Weights of a small GPT-style language model, trained from scratch on English Wikipedia: 10.6M parameters, 6193 steps.
MLP neurons of a small language model. Each row is named by its layer, matrix (gate and up: input weights) and neuron, and shows model dimensions 112-175. Each number is 128 + 24 x the weight over its row's rms, rounded and kept within 0 to 255. A neuron's up and down rows have the sign that makes its largest values positive.
A block is one neuron, or neurons of one layer that tend to fire together. After each block is what it responds to, as a language model described it from the Wikipedia text at the highest values.

L2.gate384 [140  97  90 123 165 130 121 135 119 145 128 150  85 104  97 155 125 111 110 103 121 102 125 124 151 170 106  94 105 164 103 124 137 179 123 122 129 142 109 145 148 117 103 152  84 116 152  83 143 127 136 137 106 135 172 115 120 130 126 144 120  91 111 117]
L2.up384 [177 119 144 153 142 135  82 176 144 159 106 142 157 141 122  87 120 119 109 146 132 124 123 131  75  85 124 167 114 113 170 124 140 157  82 159 105 138 136 150 121 122 105 101 141 118 126 119 150 143 130 137 130 134  83 128 136 134 126 146  99 135 134 137]
Description: Word-initial fragments and scattered words. Mostly first pieces of split words, often after headings or at line starts, like In(ternational), al(ready), bl(end), D-id(ier); also Kingdom, led, debut.

L14.gate34 [152 123 117 157 117 136 157 124 112 101 128 139 125 114 128 155 122 128 107  99 132 188 130 169  78 129 125 120 127 138 134 126 152  98 160 146 112 141 166 134 133 145 102 105 147 110 142 118 105  65 171 124 142 130 114 133 124 111 153 142 149 121 176 187]
L14.up34 [172 111 177 123 107 137 162 117  64 127 147 132 134 108 160  88  89 149  77  95 135 135 123 134 139 198 148 149  90 170  75 119 135 135 110 133 148 126 134 123 150 116 107 124 114 149  88 178 158 143 100 107 106 160 126 113 118 151 124 164 121 131 121 142]
L14.gate40 [144  99 125 121 104 137 121 139 148  93 101 108 120 137 168  88 115  82 160 143 108 104 137 154  69 124 104 113 121 142 105 125 128 154 157 108 129 112 168  65 142 133 128 145 102 131 116 114  73 150 175 106 157 138 127 118 132 151 113 157 145 138 132 164]
L14.up40 [112 110 142 138  98 110 155 112 175 103 152 111 133  97 128 113 106 180 130 106 134 137  97 156 127 155 127 114 146  91 179 148 151 106 138 119 117 112 141 142 126 130  82 121 124  82 102 134 119 107 133 123 109 132 111 136  90 165 108 110 102  93 121 121]
L14.gate409 [115 168 102 148 122 159 172 116 115 146 107 120 131 116 142 111  99 140 105 142  73 143 146 109 108 101 125 151 133 138  93 195 109 130 117  98  96  96 184 100 104 141 140 165 158 125  66 150 106  61 140 128  93 114 138 119 147 127 115 118 164 110 168 146]
L14.up409 [111 122 132 109 124 145 146 118 137 138 139 113  98 136 151 129 116 141 136 119 199 137 108 104 124 126  90 118 100 143 102 104 141 134 111 141 145  92 119 158 144  96 149 110 116 148 152 114 127 117  70 119  98 138 111 130  94 147  85 131 104 161 109 130]
L14.gate499 [121 112 127 117  92 106 127 142 103 162 119 153 129 115 152 144 135 135 140 107 113 104 138 147 104 111 154 133 111 134 113 172 160  92 123 172 132 107 102 150 163 141 136 133 156 135 106 135 114  60 141 106  75 128 127  71 124  91 132 138 138 104 124  75]
L14.up499 [107 117 133  76 158 100 147 126 114 164 122 127 129 137  96 152 123 155 148 129 103  88 140  93 120 195 141 115 119 117 147 156 100 151 147 130 161 121  75 145 158 106 163 101 149 134 126 142 110 142 130 124 145  41 113 134 126  84 107 157 123 146 101 121]
Description: Sentence-opening prepositions. Sentence-initial prepositions and connectives opening an introductory phrase, often split mid-word, as in Following, During, Despite, Prior to, In 2014, The.

L5.gate5 [104 140 156  95 124 119 152 116  87 140 136  97 148 164 128 129 144 117  94 125 133 166 137 128 107 145 155 140 134 146 141 122 112 177 133 120 120 123  82  97 152 133 142 125 124 116 146 113 185 107 100 124 108 140 136 134 141 135 158 102 141 113 106 136]
L5.up5 [144 102 134 114 133  94 132 100 107 106 142 114 127 137 110 153 149 164 145 112 120 175 109 173 110 143 135 118 120  79 166 146  87 127 126 146 142 124 119 143 145 140 125 155 106  76 105  93 132 120 109 161  76 102 172 143 115  96 142  79 101 137 145 109]
L5.gate8 [112 113 103 106 180 117 104 130 135 125 151 115  95 129 141 102 119 145 128 102 139 144 123 180 178 146 159 148 116 108 131 151 208 144 102 141 106 111 159  87 146 129 131 147 126 132 120 142 122 138 117 165 102 114  96  89 139  98 137 134 137 102 134 121]
L5.up8 [113 116 147 108 147 103 140 144 124 127 112 152 158 153 126 111  75 157 106  89 144 152 139 142 171 144 132  96 128 138 124 171 113 144 116 162 109 144 124  91 125 123 109 113 168 144 133 107 111 168  84 137 133 126  69 162 103  71 166 118  93 143 137 118]
L5.gate40 [127 127 131  95 144 116 170 113 106 125 147  96 158 110 142 134  92 165 151 133 148 120 130 127 106 166 180 104 179  97 117 166 145 118 144 113 133 148 118 151 149 128 113 133 108 127 134 163 132 162 146 130 112 117 171 114 116 126 169 113  74 131 114  97]
L5.up40 [ 95 136 124  95 123 121 147 136 112 133 123 152  99 128 145 130 161 159  93 114 151 139 118 132 102 165 152 179 128 168 119 116 162 111 115 144 136 145 126 128 121  95 153 131 160 143 155 146 169 129  92 172  88  80 131 122 112 111 123 151 134 108 133 185]
L5.gate47 [ 96  85 177 121 112 124 150 149 151  76 144 130 102 128  74 113  80 128 125 129 167 128  79 165 112 141 125  95 130 126 155 122  88 108 101 161 147 125 143 128  71  91 129 122 119 128 119 105 108 200 146 161 157 108 112 138 136  75 112 150 152 124 149 110]
L5.up47 [136 149 160  75 127  73 143 129 171 136  83 150 116 123 122 129 150 156 133 153 162 139 122 136 137 137 141 143  94 197 155  98 136 123  93 137  87  99 118 116 149 119 181 134 151 130 136 128 132 124 134 158 146 124 144 154 144  99 108 168 136 108  84 145]
L5.gate50 [114 146 108 106 168  78 136 167 138 160 122 159 146 130 173 208  98 181 147  63 138 122 140 169 134 100 129 159 150 122 141  83 132 164 133 118 137 144 146 120 142 116 127 115 171 100 161 159 119 169 120 120 137 106 120 146 144 150 161 111 120 131 133 123]
L5.up50 [120 145 110 119 179  90 156 145 132 153 138 133 143 154 152 152  72 152 157 111 128 190 157 133 127 111 165 172 152  90 115 118 130 163 187 135 162 164 160  96 132 153 133 170 116 107 138 124 156 149 115 105 153 127 116 118 117 125 117 116  90 144 162 159]
L5.gate79 [120 128  71 129 143 133  87 128 101 169 131 148 130 126 121 154 162 156 120 118 141 125 112 132 149 131 170 106 136 112 158  87 167 133 197 122 131 170 120 100 168 116 137  98 126 154 102  96 116 124 124 107 117 116 139 115  97  90 115  94 160 101 132 138]
L5.up79 [166 124 116 129 120 142 121 148 109 132  96 111 100  92 121 141 122 144 151 149 123  63 112 134 139 144 128 115 112 120 130 168  99 140 154 140 119 145 152 145 137 106 137 111 123 118 137 130 146 102 147 110 108 122 160 173 114 119 134 159 105 103 142 138]
L5.gate121 [122 141 102 136 131  97 106 109  89 121 133 138 125 128 116 131  96 143 159 118 182 122 146 171 168 151 137 105 166 178 146 130 147 114 119 142 136 125 125 151 163 104 111 153 164 104 132 148 181 146 164 132 100 126 136 177 143 104 149 114 113 155 144 124]
L5.up121 [ 84 119 114 128 161  78 112 109 124 136 104 164 134 122  76 132 124 166 111  84 127 144 131 149 150 150 133 172 167 129 147 105 150 115 136 140 104 139 111 135 136 125 133 131 168 164 156 138 146 134  87  91 106 144 133 110 128 149 139 118 124 180 130 111]
L5.gate163 [143 105 123 132 147 119 112 110 125 133 108 141 136  84 139 128 116 132 132 123 132 125 126 147 105 128  88 126 133  96 144 122 144 132  96 124 138 118  99 127 120 105 152 133 153 158  86 128 111 122 141  78  93 144 145 131 101 120 153 128 154 144 161 123]
L5.up163 [146 118 133 120 153 136 132 103 133 141 115 159  92  89 120 134 134 112 102 129 122 126 133 141 121 137 126 148 120 115  89 114 153 124 140 102  90 137 155 119 168 106 133  87 126 134 116 135 140 119 155  59  99 139 157  99 133 131 113 126 153 116 134 112]
L5.gate263 [124 117 132 141 137 107 166 114 136 154 115 112 109 159  93 142 134 125 120 105 126 158  62 137 159 114 152 131 173 176 132 142  81 130 129 179 134 129 131 157 131 125 133 148 161 135 141 153 163 149 108 125  85  96  90 125 173 133 125  91  90 135 175 143]
L5.up263 [112 128 144 137 107 138 151 146 122 163 124 118 117 122 126 147 158 101 109 112  98 118 132 133 133 133 105 118 173 136  79 151 119  86 148 172 165 125  87 149 148 108 125 153 137  91  98 155 121 149 142 105 102  98 122 104 154 125 125 129 151 160 134 121]
L5.gate281 [136 137 171 146 112 120 124 133 110  91 167  86 179 112 145 159 118 112 134 122 107 114 153 129 139 144  91 106 110 152 131 120 144 126 134 110 122 138 130 127 127 113 137 126 158 132 153 136 100 128 133 151 107 152 152 118 129 148 149  85 136 174  84 141]
L5.up281 [131 133  90  95 109 154 145 101 130 181 150 140 155 150 122 124 141 162 115 132 177 145 100 147 158 158 123  92  85 100 146 105 155 124 144 127 134 121 130 145 151 131 147 150 130  85 131 150 139 160 139 145 112 116 146  89 161 130 138 104  97 144 107 128]
L5.gate305 [152 120 145 144 118 127 157 126 150  94 137 124 142 139 153 115 109 180 131 127 147 101 108 111 110 124 116 128  96 122 137 119 161 160  97  92  93 153 105 149 129 158 140 110 181 114 152 143  80 164 103  92 111 169  96  94  93 122 138 126 132 163 135 142]
L5.up305 [ 94 123 136  87 169 112 102 158 115 116 122 144 157 163 137 122 110 175 132  90  76 115 145 177 130 150  88 145 128 133 181 121 140 148  89  94 123 130 128 163 141 135  72 150 156 112 136 121  76 111 115 118  83 100 119 127  79 130 164 136 128 119 135 160]
L5.gate321 [132 115 131 120 142 102 140 124 135 165 113 134 148 122 112 188  99 146 140  95 139  93 181  96 119 119 130 136  78 117  84 111 152  79 176 131 131  99 156 140 127  84 105 184 123 122 171 118 117 123 126 129 125 162 122 124 185 105 156 152 132 154 136 145]
L5.up321 [154 138 134 140 109  94 172 139 126 125 115 107 125 123 130 155 150 155 130 121 138 163 128 127 127 119 163 114 146 120 105 159 140 118 111 139 120 136 134 122 188 137 121  76 134 187 144 150 116 134 120 119 141 140 177 122 171 175 116 151 150 119 157 139]
L5.gate352 [140  80 115 111 104 141 136 133 132 160 126 141  88 126 166 160 108  95 118  96 160 132  98 151 139 122 127 136 141 149 139 136 108 154 103 112  87 110 124 109  85 118 162 116 114 114 109 130  81 126 139  98 150 105 121 153 132 121 128 145 132 131 122  90]
L5.up352 [135 128 102 121 110 143  79 130 145 138 114 145  95 128  93 111 132 111 117 103 103 104 143 178 170 138 103 144  94 104 125 133 135 120 203 126 135 132 139 122 139 129 109 110 108 159 149  89  85 140 126 139 131 151 107 132 153 115  96 164 136  78 167 106]
L5.gate453 [152 138 139 148 136 100 117 124 119 110 133 154 148 106 140 171 146  64 112 147 126 103 113 101 131 146 115 105  89 127 102 145 138 177 126 197 128  78 158 127 138 149 137 105 129 210 106 166 119 122 118 141 119 115 137 169 129 126 108  99 151 171 119 157]
L5.up453 [ 83 117 147 122 139 132 150 113  82 114 159 137 140  50 127 127 161 139 113 106 129 105 129 150 128 111 119  84 130 152 135  93 164 133 134 193 108 125 126 129 133 100 125 121 145 177  99 125 165 138 174 158 133 125 100 126 152 101 137 125 110 116 116 150]
L5.gate480 [120 132  86 143 157 121 120  99 155 128 165 132 141  97 126  96 114 119 106 112 126 102 141 101 155 110 122  94 113 123 117  92 119 128 144 151 106 139 137 163  91 162 146 122 146 135 180 125 146 112 153 115 107 129 128 155 161 112 136 163  88 157 125 187]
L5.up480 [ 79 173 138 149 153 111 124 128 161 130 166 146 117 142 112 130 123 130 106 159 120 103 164 132 149 135 113 134 141 165 141 122 160 101 105 134 117 131 132 120 132 139 151 144  99 136 116 127 140 131 135 102 142 151  81 116 148 142 139 120  86 125 140 148]
L5.gate496 [ 99 122 148 102 124 114  99 138 141 142 132 138 112 123 163 150 112 123 141  54  97 122 117 119 155 110  94 121 117 146  92 103 152 150 106 118 122 146 130 129 164  85  92 149 217 104 155 175 127 127 102  97 164  94  96 146 175 121 120 113 154 106 173 139]
L5.up496 [109 120 133 139 158  90 117 104 137 137 147 159 118 154 131 153 145 112 168 156 143 142 109 164 134 161 188 114 113 104 109 109 110  91 137 123  88 108 147 142  85 111 128 169 101 109 109 137 117 155 151 102 131 163 151 144 147  79 122 120 104  76 132 120]
Description: Opening piece of split words. The first word piece of a word split into several pieces, usually a name in tables or lists, e.g. Sant(a Cruz), Port(o), Am(iens).

L2.gate161 [150 127  70 136 133 123 105 142 141 104 167 103  99 105 164 130 138 133 144  98 121 133 174 127 104 125 106 106 170  96 179 123 124 166 148 109 112  70 174 133 119 132 165 111 130 153 205  94 136 125 145 117  94 132  91 113 131 142 132 155  96 143 109 151]
L2.up161 [150 115 119  95 128 140 135 107 126 155 159 124 133 150 115 127 141 171 127 106 115 166 137 114 149 152 114 137 120 105 129 143 113 112 147  87 127 130  93 143 147 111 161 140 112 145 140 134 173 174 105 137  93 103 106  92 157 148  81 130 155  90 118 133]
Description: Capital letter after separators. Single capital-letter tokens beginning a name or word right after a colon, comma or table pipe in lists and tables, e.g. ": M(ichele)", "| T(itle)", ", B(oston)".

L5.gate27 [108 151 120 107 145 169 145 133 107 109 156  96 118 121 154 175 138 123 133 111 128 119 116  87 141 164 101 149 129 103 120 153 152  86 169 100 128 119  99 126 114  73 109 152 154 111 155 103 125 122 138 127 142 138 153 114 158 148 116 138 130 135 134 114]
L5.up27 [ 89 153 156 137 130 148  80  90 115 191 136 114 157 111 167 119 115 145 137 147 127 127 134 154 112 113 158  94  92 127 156 148 165 154 132 124 183 100 120 134 160 102 115 155 163 102 172 129 143 126 107  98 101 151  96 101 177 151  96 123 126 147 116 152]
L5.gate41 [143  88 136 110 122 171 173  84 194 107 113 101 149 117  99 112 105 132 114 142 157 140  98  74 130 142 132 142 115  99 116 133  75 167 121 151 133 132 124 142 119 139 112 112 133  87 106 134 113 117 107  83 103  80 108 110 160 113 126 149 101 115 149 150]
L5.up41 [129 135 138 133 132 121 134 148 176 133  99 146 122 153 141  96 133  86 136 105 108 134 127 152 145 112 159 132 112 165 103 142 120 118 110 176 148 136 184 180 134 148 135 106 188 128 105 148 183  95 110 160 111 151 180 140  82 124 142  88 145  98 128  69]
L5.gate45 [152 125 115 104 154  86 154 109 181 119 153 184 142 120 139 158 131  99 144 106 125 140 148  91  98  87 134 116 133 129 140 141 107 126 144  99  53 148 163 145 132 147  99 126 132 118 113 129  90 104 112 152 122 121 182 127 174  86 120 109 134  92 154 166]
L5.up45 [ 86 157 167 126 134 127 135 106 152  83 148 165  90 143 146 132 156 125 150 130 167 153  56 127  85 139 106  72 149 141 123 133 121 135  96 116 135 138 137 117 107 142 111 127 103 128 104 130 133 132 106 162  92 157 162 101 149  96 122 140 114  96 135 154]
L5.gate65 [120 130 169 149 162 112 131 107 108  71 100 116 167 119 130 123 142 147 119 163 101 120 163 118 124 133 171 109 138 113 130 126 122  74 166 100 143 125 154 141 115 135 102 119  79 110 114 123 113 143 120 119 153 160 151 130 107 138 159 103  82  90 137 124]
L5.up65 [147 122 124 158 119 135 106 134 125 178 115  88 127 173  97 114 169 120 144 163 138 120  81  84 134 148 118 132 124 144 150 115 158 153  80  90  99 156 119 136 129 108 145 156  76 129 124 137 102 132 161  88 117 134 110 100 128  85 118 111 138 114  66 135]
L5.gate72 [128 150 132  75 129 122 134  83 182 161 117 145 114 126 143 114  81 139 122 109 132  94 174  90 124  86  90 151 125 138 135 101 157 113 120 154 143 111  96 134 115 121 159 123 178 136 141 141 131 136  98 121 112 110 144 125 182 134 132 108 165 132 136 138]
L5.up72 [164 189 131 129 124 139 114 150 166 128 126 133 183 142 127 125 161 124 124 143 133 102 149 143 113 140 115 136 124 139 180 135 130 166 113 120 134  99 139 118  99 139 144 103  94 152 119 155 139 122 117 141 114 126 140 115 170  83 188 115 147 134 126 163]
L5.gate76 [131  72 154 104 129 103 133  98 140 150 113 160 143  98 170 171 144 141 121 108 131 118 153 140  77 137  87  86 156 146 153 129 102 114 134 146 104 156 105 136 104 138 150 159 135 150 130 116 103 119 116 125 108 162 116 149 119 122 126  88 101 112 139 107]
L5.up76 [135 135 150  99 108 133 145 111 122 139 131 113  83 156 174 120 154 142  93 101 107 121 110 127  92 156 103 112 115 128 134 167 101 146 131 129 104 168 136 121  79 134 145 178 136 144 138 123  93 130  93 160  53 134 130 151  84 131 100 132 119 143 166 115]
L5.gate83 [ 96 126 152 159 122 113 147 132 137 105  66 101 164 120 129 112 129 140 176 107 138 141 142 127 110 111  69 108 111 105 133 162 132 118  88 132 176  92 168 128 143 114 124 115  92 132 149 115 158 141 148 170 141 128 108 122 109 102 145 158 121 111 172 148]
L5.up83 [152 104 142 131 130 137 129 177 125 146 155 133 142 108 122 116 175 130 178 149 143 124 195 137 125 125  92 100 107  65 148 134  91 106 117 153 132  86  89 131 141 129 127 137 106  88 160 142 160 154 157 212 157 123 112 164 149 117 123 122 168 124 163 105]
L5.gate129 [156 121 134 133 109 129 119 135 124 129 128  78 121 126 170 134 114 156  90 136  97 139 106 155 152 124  93 134  76 163 127 148 150 143 131 142 120 128 151 156 142 120 145 161 131 140 148 143 136 149 125 140 124 141 120 132 129 106 121 122 133 137 121 124]
L5.up129 [145 133 111 121 104 120 107 135 144 131 121 145  99 143 134 133 112 144 109 169 161 140 112 129  98 135 145 115 108 175 119  84 118 141 116 164 122  87 132 140 149 128 135 153 148 123 129 143 157 135 106 167 165 136 122 130 148 124 133 191 122 131 115 175]
L5.gate169 [101 124 120 108 149 111 133 107 138 124  88 124 188 122 116  92  99 102 129 116 124 139 134 163 134 137  93 161 155 131 126 132 136  98 132 121 135  90 111 126 124 104 119 129 143  88 140 118 143 115 134 109 146  74 125 169 178 137 164 166 155  94 143 158]
L5.up169 [153 145 130 101  75 114 147 139 115 124  91 149 137 126 146 118 140 107 122 108  90 122 125 125 104 125 123 133 113 130  95 142 134 121 121 118 133 149 109 125 140 154 140  86 136 152 114 165 122 129 111  95 117 174 124 151  69 182  92 149 159 115  69 126]
L5.gate205 [101 121 116 147 147 101 111 156 133 131 114 127 144  88 173 103 144 136  97 109 168  76 137 143  98 178 114 164 149 138 142 144 104 132 119 153 116 104 159 145 130  68 121 124  97 111 115 152  91 168 133 117  61 137 155 113 102  73  97 114 150 137 128 121]
L5.up205 [105 114 154 130 168 127 109 134 132 149 154 154 134 127 171 122 172 131 147  85 158 132 172 131  96 159 137 149 169  98 140 140 146  84 137 131 139 133 182 134 112 129 118 145 159 110 129 143 116 151 131 158 141 119 121 106 112 136 181 124 107  97 138 107]
L5.gate298 [116 110 147 118 126 137 117 166 168 154  87 103 104 116 149 111 123 110 120 104 127 138 125 141 119 144 124 126 111 154 122  86 116 143 134 110 107  97  96 106  87 130 125 113 139 134 137  87 154 104 135 105 121 110 153 123 134 103 131 137 139 121 102 156]
L5.up298 [124  99 161 149  94  96 148 131 103 146 150 140 105 115 121 203 131 111 112 134 125 132 111 105  90  83 129 131 131 126  98 135 121 137 129 106 117 117 125 141 123 115 158 183  97 178  99 112 110 122 134 155 115 104 125 119 134 103 145 113 141 168 142 116]
L5.gate316 [158 130 132 108 114 115 163 151 141 195 135 162 110 119 113 106 189  87 110 131 107 105 120 161 144 155 140 133 119 142 120  68  80 101 106 135 144 132 154 107 128 106 167 152 174 119 112 124 111 156 157  99  84 131 136 117 127 154 136 131 136 116 144 102]
L5.up316 [ 94  83 135 115 148 134 151 131 101 101 147 140 125  99 140  96 136 109 132 148  75 105 131 142 158 156 137 119 126  98 141 107  80 130 133 121 142 152 112 102 107  55 147 158 187 137 120 144 130 167 165 149  98 125 150 111 118 139 158 158 137 142 140 135]
L5.gate404 [133 170 129 163 135 130 132 133 144  99 119 123 130  78 133 120 142 134 115 106 104  94 128 116 132 150 109 113 159 166 137 140  80 126 141 109 116 137 122 182  83 113 174 158 124  96 162 111 104  98 179 150 108 141  94 136 124 132  99 110 142 146 101 153]
L5.up404 [138 157 128 132  93 113 153  97 160 106 107 152 133 123 127 123 121 181 168 103  97 115 156 136 153 153  83 140 152 132 128 134 106 147 113 117 104 129  68 109  90 130 181 186 107 131 137 141  82 135 126 121 100 133 128 121 147 154 140 119 121 106  83  98]
L5.gate430 [137 150 114 110 132 134 129 151 132 150 151 116 109 113  94 137 138 122 143 153 125 145 122 142 102 148 151 109 153 187 107 161 119 116 151 142 145 103 129 135 141 153 125 123 121 105 150 116 165 154  95 150 161 163 114 135 117 124 121 126 117 101 131 115]
L5.up430 [113 132  94 143 143 151 119 116 138 126 140 127 146 135 179 109 142 106 126 167 148 116  86 129 141 160 133 132 110 118 118 128 169 130 104 152 130 113 149 116 140  98 167 116 132 111 133 170 152 166  68 127 148 148 140  98 144 182 153  71 101 141  87  79]
L5.gate485 [ 93 172 151 147 133 105 122  96 157 145 141  94 136 110  98 162 108 147 173  91 137 105 121 107 117 153 159 154 107 124 135 126 131 128 135 138  88  82 130 126 114 135 136 180 106 121 141 146 133 117 143 107  95 121 121  82 144 136 141 118 107 142 130 149]
L5.up485 [ 93 105 140 138 121 109 102 167 132  99 107 100 124 126 109 146 123 144 113 152 148 117 133 117 142 136 116 132 115 117 116 147 113 136 104 163 121 179 100 131 113 106 101 148 127  63 131 135 106 143 128 165 117 166 140  85 122  63 127 135 136 106 118  62]
L5.gate500 [140 173 138 173 154 140 134 139 130 113 116 131 126 140 121 157 117  81 143  87 104 140 131 130 163 144  79 127 110 168 125  99 132 169 147 139  77 128 107 138 126 141 140 111 142 130 122 134 171 110 156 112  98 121 106 125 109 104 126 157  95 123 113 139]
L5.up500 [137 143 158 133 144 145 134 110 167  94 155 130 171 100 148 139 111 116 116 139 145 102 115 101 165 132  96  83 153 170 150 116 108 139 202 121 136 144 121 145  96 138 113 105  89 108 161 148 137 160 147 114 114 134 139 118 141 104 140 125  74 131 147 150]
Description: Sentence-initial time prepositions. Opening prepositions like In and During, often starting a new paragraph or list item, plus some "ed by" and "founded" in biographical text.